config = dict(
    num_hidden_layers=8,
    hidden_size=192,
    num_attention_heads=4,
    num_key_value_heads=4,
    head_dim=32,
    intermediate_size=512,
    vocab_size=5905,
    hidden_act='swiglu',
    norm='rmsnorm',
    norm_place='pre',
    norm_eps=1e-05,
    positions='rope',
    rope_theta=10000.0,
    rope_fraction=0.25,
    qk_norm=False,
    attn_scale=0.177,
    bias='none',
    tie_word_embeddings=False,
    parallel_block=False,
    init='normal',
    init_std_qkv=0.0412,
    init_std_o=0.0,
    init_std_up=0.0412,
    init_std_down=0.0,
    optimizer='adam_atan2',
    learning_rate=0.00142,
    lr_mult_o=0.813,
    beta1=0.95,
    beta2=0.95,
    lr_head=0.00476,
    max_grad_norm=1.0,
    warmup_steps=215,
    schedule='wsd',
    decay_fraction=0.886,
    decay_shape='linear',
    final_lr_fraction=0.05,
    batch_tokens=[16384, 32768, 65536],
    max_seq_len=512,
    doc_mask=False,
    z_loss=0.0001,
    train_tokens=203100000,
    max_steps=5586,
    dataset='wikipedia_en',
)
MLP neurons of a small language model. Each row is named by its layer, matrix (gate and up: input weights) and neuron, and shows model dimensions 0-127. Each number is 50 + 12 x the weight over its row's rms, rounded and kept within 0 to 99. A neuron's up and down rows have the sign that makes its largest values positive.
After each neuron's rows, "fires on" lists the tokens most often at its 100 highest values on Wikipedia text that the model never trained on. A number after a token or word is its count.

L2.gate309:60 51 73 43 36 39 52 54 62 49 52 58 59 51 48 57 57 39 48 42 55 45 39 56 57 66 44 36 70 60 66 47 53 57 62 45 51 63 55 33 70 45 55 45 61 63 45 51 29 64 42 47 49 48 43 43 47 44 37 45 44 44 61 45 59 52 69 49 42 62 58 53 60 39 51 45 39 31 29 34 42 11 30 46 51 63 47 60 58 60 54 58 43 62 43 29 17 46 53 57 72 57 73 52 56 61 21 59 38 24 44 60 35 48 36 65 67 59 54 70 33 58 50 67 50 35 43 30
L2.up309:61 41 49 55 50 37 28 60 61 44 41 49 64 33 46 44 51 60 44 55 23 24 47 56 62 38 50 49 67 62 49 54 52 41 60 47 58 35 56 50 52 41 51 34 48 59 39 51 48 46 55 38 34 46 58 63 44 59 44 28 52 43 56 49 40 78 33 54 62 64 23 56 57 71 63 53 57 57 37 38 38 42 43 55 58 52 43 63 46 57 46 55 47 49 57 42 29 55 56 57 49 41 60 36 36 69 49 54 54 41 29 40 31 36 47 52 69 58 54 83 49 43 42 58 61 52 52 30
fires on: "ch" 14, "on" 13, "st" 10, "in" 5, "ond" 4, "m" 4

L2.gate366:54 76 35 50 70 42 60 58 35 71 56 44 40 57 43 28 63 51 48 52 56 61 46 63 50 71 51 41 66 39 47 57 68 48 55 34 38 57 64 36 37 39 76 51 46 39 60 61 42 51 54 41 56 85 51 46 30 53 55 40 45 35 58 48 56 57 39 41 33 49 26 60 62 18 44 39 48 39 45 55 53 68 54 34 22 55 36 50 71 31 47 51 62 57 52 42 53 43 57 58 55 34 51 44 45 45 44 49 62 74 67 31 67 43 50 40 40 46 45 57 64 51 30 79 35 57 56 43
L2.up366:47 67 33 66 54 67 63 63 47 43 43 55 59 64 28 44 58 54 50 43 32 65 68 54 53 74 37 55 58 49 48 57 55 63 67 33 39 53 59 47 42 37 60 20 56 69 50 49 55 37 49 48 28 82 68 53 57 48 45 49 58 35 44 63 55 35 57 39 54 40 52 71 51 56 41 51 69 52 50 64 37 52 63 55 40 40 48 43 58 19 34 61 51 57 55 68 42 51 48 67 49 38 47 23 71 57 53 48 70 56 76 43 75 50 53 16 60 48 42 50 57 45 43 59 53 57 62 56
fires on: "on" 56, "na" 13, "a" 8, "ha" 7, "te" 4

L2.gate77:43 49 61 48 62 67 27 44 50 62 70 35 58 62 47 51 46 49 63 57 46 63 75 62 65 49 43 43 44 34 56 49 40 57 50 43 65 33 54 62 61 69 43 42 51 72 55 58 54 52 44 47 53 38 61 25 60 43 47 64 45 56 50 40 49 67 36 57 34 65 50 60 66 49 67 78 56 37 59 46 65 41 36 45 68 41 20 33 47 56 34 53 45 54 53 71 10 37 36 55 35 52 49 45 55 67 59 48 72 42 34 72 53 27 53 35 45 41 41 77 59 45 30 55 62 60 38 61
L2.up77:41 61 43 53 63 56 21 68 34 73 41 34 52 57 45 30 57 43 48 72 54 69 66 54 49 56 32 40 56 59 57 38 55 68 48 44 69 37 67 38 47 66 52 59 66 42 40 51 32 55 49 55 55 72 45 48 35 35 58 61 50 44 40 40 44 55 42 55 58 67 48 54 59 36 72 49 55 51 50 44 41 51 43 32 50 58 41 41 33 45 29 70 40 58 67 65 32 41 19 62 32 54 72 70 31 58 50 50 41 54 45 65 48 65 47 28 32 44 56 67 24 46 42 54 62 58 49 65
fires on: "ard" 28, "ost" 11, "ic" 10, "th" 6, "ising" 5

L2.gate120:62 52 34 54 55 66 36 39 57 69 54 42 51 55 51 67 55 57 57 53 27 56 71 52 47 32 59 33 61 39 53 50 44 50 59 65 45 44 52 62 58 44 42 53 56 70 28 54 47 47 52 38 49 68 68 46 34 59 65 38 68 74 70 42 58 33 58 36 37 55 47 40 51 48 68 57 24 49 35 44 44 27 29 48 20 60 49 70 40 55 41 52 33 50 34 36 63 39 27 47 53 25 35 46 60 47 28 52 53 29 65 61 63 25 69 65 56 52 40 69 59 63 60 47 66 38 62 51
L2.up120:62 50 37 51 48 60 56 40 31 57 58 73 55 43 60 60 37 35 62 56 51 50 69 32 55 48 32 52 61 60 50 50 39 39 64 50 47 60 38 41 51 52 54 41 27 65 57 63 55 08 56 39 39 37 62 49 52 49 28 38 39 59 55 26 59 45 30 39 42 68 66 34 41 44 30 48 76 46 31 53 44 29 68 64 34 65 51 51 64 46 59 52 52 29 50 56 51 47 47 39 38 34 54 72 52 51 37 44 43 78 55 60 52 34 55 69 50 48 40 52 55 35 40 41 63 55 26 48
fires on: "d" 21, "ad" 16, "v" 9, "or" 4

L2.gate419:42 39 53 40 32 31 47 35 57 38 55 48 62 32 64 52 39 33 49 33 71 47 41 33 43 67 42 42 54 38 57 44 38 27 54 57 66 57 36 25 76 41 25 46 56 34 65 31 40 53 55 63 65 54 51 34 60 44 38 70 42 48 40 56 25 34 54 57 35 34 56 45 38 57 38 59 36 35 37 43 54 50 84 50 62 59 36 51 41 51 32 56 60 45 26 50 60 61 70 60 60 44 61 43 46 41 45 60 18 52 47 53 53 46 57 53 57 45 56 69 73 69 62 55 62 40 58 45
L2.up419:64 45 37 56 45 39 66 44 57 46 49 44 62 38 65 38 45 33 55 62 39 54 45 60 53 42 60 55 55 42 72 41 71 34 41 50 41 60 45 45 43 37 48 51 60 53 57 55 34 37 47 60 52 74 27 50 46 38 45 50 34 54 45 49 41 25 60 56 47 32 64 49 44 53 54 72 44 35 40 45 30 22 27 44 20 46 65 70 56 44 50 50 34 32 52 42 35 35 45 57 45 52 51 48 44 39 62 44 53 66 56 58 53 30 60 65 57 51 50 78 67 58 53 62 31 60 34 34
fires on: "ple" 24, "ter" 23, "p" 15, "'" 7, "ten" 6, "v" 5

L2.gate215:35 65 40 26 55 49 48 55 54 82 41 49 43 34 48 43 59 54 40 54 60 36 60 43 52 67 43 46 30 56 44 57 57 48 27 55 48 66 61 16 80 43 45 50 55 43 58 47 48 57 39 41 88 65 45 48 58 31 49 44 55 44 56 68 61 41 62 36 44 63 33 39 49 54 45 43 45 34 15 39 47 51 40 49 44 27 31 60 42 40 58 41 57 50 64 41 63 48 48 47 42 40 74 56 60 51 37 38 52 35 70 35 52 49 28 57 51 60 60 42 41 49 40 48 59 58 40 35
L2.up215:38 35 50 59 55 42 43 56 30 60 50 53 63 46 55 47 69 31 54 64 60 46 60 40 35 67 37 34 63 58 39 61 44 44 50 48 50 62 52 52 40 54 43 61 78 26 45 59 39 24 35 58 58 52 51 44 44 62 46 50 63 38 63 56 34 33 33 56 36 34 53 46 61 64 38 20 56 38 28 22 31 81 62 38 35 54 36 54 56 50 56 22 50 49 30 45 41 46 72 54 57 48 66 57 43 64 63 61 52 45 65 66 34 54 40 41 28 30 43 39 47 41 55 52 63 57 62 57
fires on: "or" 26, "om" 15, "ed" 7, "z" 6, "cl" 6, "ou" 6

L2.gate378:34 51 48 74 60 31 51 70 43 63 70 57 79 62 69 46 63 81 48 48 42 62 55 36 57 44 57 54 46 38 45 65 59 26 40 51 72 39 51 42 32 32 54 56 44 46 62 57 54 46 60 63 51 55 62 42 48 66 50 56 35 38 63 45 42 32 42 72 43 49 53 78 35 49 60 57 55 44 57 40 65 47 51 64 69 52 50 60 34 42 31 52 53 26 56 67 34 38 37 41 45 65 38 62 27 67 56 64 48 54 37 62 52 38 55 40 42 44 34 29 69 54 54 57 52 29 27 62
L2.up378:31 56 72 68 61 68 56 49 62 56 44 42 89 49 63 40 46 55 30 39 44 71 43 54 55 58 79 40 52 38 28 55 62 35 42 66 43 40 51 49 32 43 37 47 56 65 53 41 69 43 35 51 60 47 32 38 40 52 53 47 42 42 56 42 27 23 35 46 53 48 32 43 56 46 51 63 59 54 57 61 45 40 33 56 51 38 28 38 29 30 53 55 51 32 34 57 56 50 49 22 42 58 55 59 41 65 61 36 60 31 50 43 46 35 46 27 51 52 42 37 33 25 49 40 61 52 44 39
fires on: "hip" 21, "ine" 15, "–" 9, "ial" 5

L2.gate273:49 30 64 39 29 43 68 59 50 51 53 46 36 42 69 43 81 60 57 39 69 41 78 44 65 54 45 42 67 49 59 43 45 45 39 47 59 59 40 67 44 49 54 50 47 50 24 56 56 49 70 68 22 60 56 63 41 36 43 29 62 51 44 61 57 40 43 70 54 68 44 71 42 36 45 49 45 47 31 50 61 64 46 41 69 62 42 66 71 67 60 55 41 44 50 28 59 49 46 57 45 49 48 62 49 54 54 71 30 54 24 36 38 64 46 61 44 41 55 66 67 58 76 64 76 29 56 36
L2.up273:54 33 41 36 46 53 40 49 47 48 34 50 50 38 51 50 71 40 49 49 58 36 46 78 51 35 54 34 60 35 58 35 50 50 55 51 41 60 59 52 59 70 44 15 52 59 33 32 45 49 37 63 42 67 58 54 22 27 37 40 62 42 42 79 63 50 43 36 60 61 45 72 54 40 37 53 58 67 46 55 66 66 37 45 79 31 63 32 47 51 56 57 56 47 53 51 57 63 44 45 51 51 35 33 44 41 64 66 39 53 43 33 45 57 30 30 67 80 59 67 69 65 59 45 74 46 55 59
fires on: "ast" 16, "ad" 14, " Pers" 8, " Kent" 7, " Serb" 6, "at" 5

L2.gate121:61 55 57 30 44 33 53 45 30 42 65 44 49 68 63 53 54 57 70 57 45 68 65 41 39 46 31 37 36 46 38 45 32 47 59 63 46 49 42 44 55 63 38 35 56 54 52 56 52 70 47 61 66 51 69 39 60 53 60 70 61 45 54 62 60 51 54 57 30 40 47 58 25 56 38 41 30 45 38 47 64 48 75 28 40 53 72 51 59 37 51 44 48 55 40 46 43 43 41 62 25 60 48 45 53 40 50 49 72 42 80 47 46 63 40 61 43 67 42 49 62 62 48 46 58 28 63 75
L2.up121:66 50 61 63 51 66 53 61 54 28 42 54 52 55 57 62 54 57 71 33 35 68 35 47 66 46 35 45 36 46 42 59 68 40 45 30 49 51 35 65 61 40 31 37 48 73 44 42 59 47 62 68 30 64 53 54 58 62 43 63 28 39 50 58 51 58 53 55 45 40 63 44 53 69 59 50 27 58 39 67 76 43 29 54 50 47 48 51 40 43 65 71 67 49 67 72 67 47 67 75 44 47 56 58 45 61 47 38 62 50 41 32 57 51 49 55 50 67 36 51 47 50 22 43 35 42 51 59
fires on: "st" 13, "s" 12, "ch" 10, "f" 10, "as" 8, "mer" 8

L2.gate34:54 54 63 56 37 49 65 54 38 42 56 60 53 39 60 25 55 45 50 57 41 57 53 38 51 42 54 68 44 33 46 36 50 34 34 59 28 73 72 36 49 53 66 66 35 49 45 43 44 63 53 72 60 36 52 41 41 53 62 22 59 41 40 45 62 72 56 49 35 73 55 39 51 61 69 64 47 46 31 42 54 51 47 50 30 48 55 84 41 74 54 73 57 47 53 42 49 50 42 44 60 46 43 39 43 56 59 69 46 52 50 66 49 42 51 53 45 48 55 27 52 43 49 58 41 53 49 67
L2.up34:71 44 42 62 59 52 56 51 56 57 34 48 42 39 42 32 51 46 30 58 46 46 48 64 42 53 69 45 34 39 41 35 58 26 46 71 22 61 59 48 60 37 46 69 65 27 38 51 42 46 45 51 47 48 47 59 46 58 62 44 49 47 23 46 52 56 64 37 65 57 38 44 41 58 52 48 52 80 34 53 42 51 59 71 35 75 50 45 36 34 48 59 61 41 43 60 58 50 39 46 52 64 35 35 57 40 58 48 43 48 58 70 62 28 73 31 24 25 47 51 56 20 54 49 43 76 51 59
fires on: " album" 17, "z" 10, "or" 10, " M" 9, "oss" 7, "ro" 6

L2.gate500:37 49 43 53 63 38 51 47 57 56 46 46 58 33 39 63 59 46 49 48 58 42 54 57 52 45 45 42 35 55 44 62 48 42 51 51 47 61 61 41 58 41 33 56 45 60 43 36 61 56 43 46 33 40 33 43 64 51 47 54 51 51 41 46 47 52 34 38 44 53 09 56 49 53 45 57 40 39 58 48 31 64 37 49 48 59 53 43 38 46 42 49 40 60 47 37 62 37 45 52 40 37 41 50 49 46 52 70 62 41 35 80 58 44 46 47 51 34 76 48 55 54 38 60 32 26 55 38
L2.up500:37 56 31 66 64 34 64 50 64 59 36 44 68 49 27 58 57 55 45 44 67 56 46 73 62 43 62 41 30 54 59 56 56 35 30 52 52 63 68 56 56 60 36 41 45 61 45 41 66 73 53 64 46 55 51 50 55 38 51 48 64 55 59 46 41 54 61 32 52 74 29 43 41 48 48 62 35 43 59 49 53 51 39 45 51 48 54 57 45 60 36 53 48 57 53 47 65 30 52 52 49 34 39 46 66 62 37 72 72 25 26 66 55 45 54 63 58 46 49 41 61 64 36 62 27 44 63 40
fires on: "er" 18, " producer" 13, " author" 11, "ian" 9, " director" 7

L2.gate354:75 56 57 39 57 60 35 41 54 53 49 31 52 51 50 65 51 63 69 52 58 65 62 83 65 44 30 39 39 69 47 61 50 21 53 44 83 70 40 50 32 65 51 38 53 42 72 46 65 66 57 51 49 33 68 40 37 71 47 36 39 54 33 03 37 57 58 48 51 52 59 49 74 41 60 68 24 46 54 53 37 55 35 58 34 55 50 68 53 46 63 61 44 52 46 45 46 42 57 49 42 51 53 41 57 55 58 39 49 47 47 51 49 41 46 75 52 32 44 50 50 36 51 53 51 56 60 49
L2.up354:50 69 44 63 41 46 46 54 19 53 64 43 42 41 56 44 53 41 52 50 53 49 46 38 26 44 55 33 50 63 26 38 75 49 36 27 59 13 66 38 77 45 60 52 51 52 57 52 66 48 59 47 50 55 38 61 65 47 57 47 64 59 66 41 52 69 55 57 42 57 47 54 51 49 57 32 54 44 28 53 59 50 50 51 41 42 67 60 66 54 56 83 42 54 39 61 37 43 50 48 62 38 58 44 69 30 68 35 43 47 44 51 19 46 60 59 40 48 48 53 33 32 31 77 35 40 50 54
fires on: "y" 23, "els" 11, "an" 9, "ur" 6, "s" 6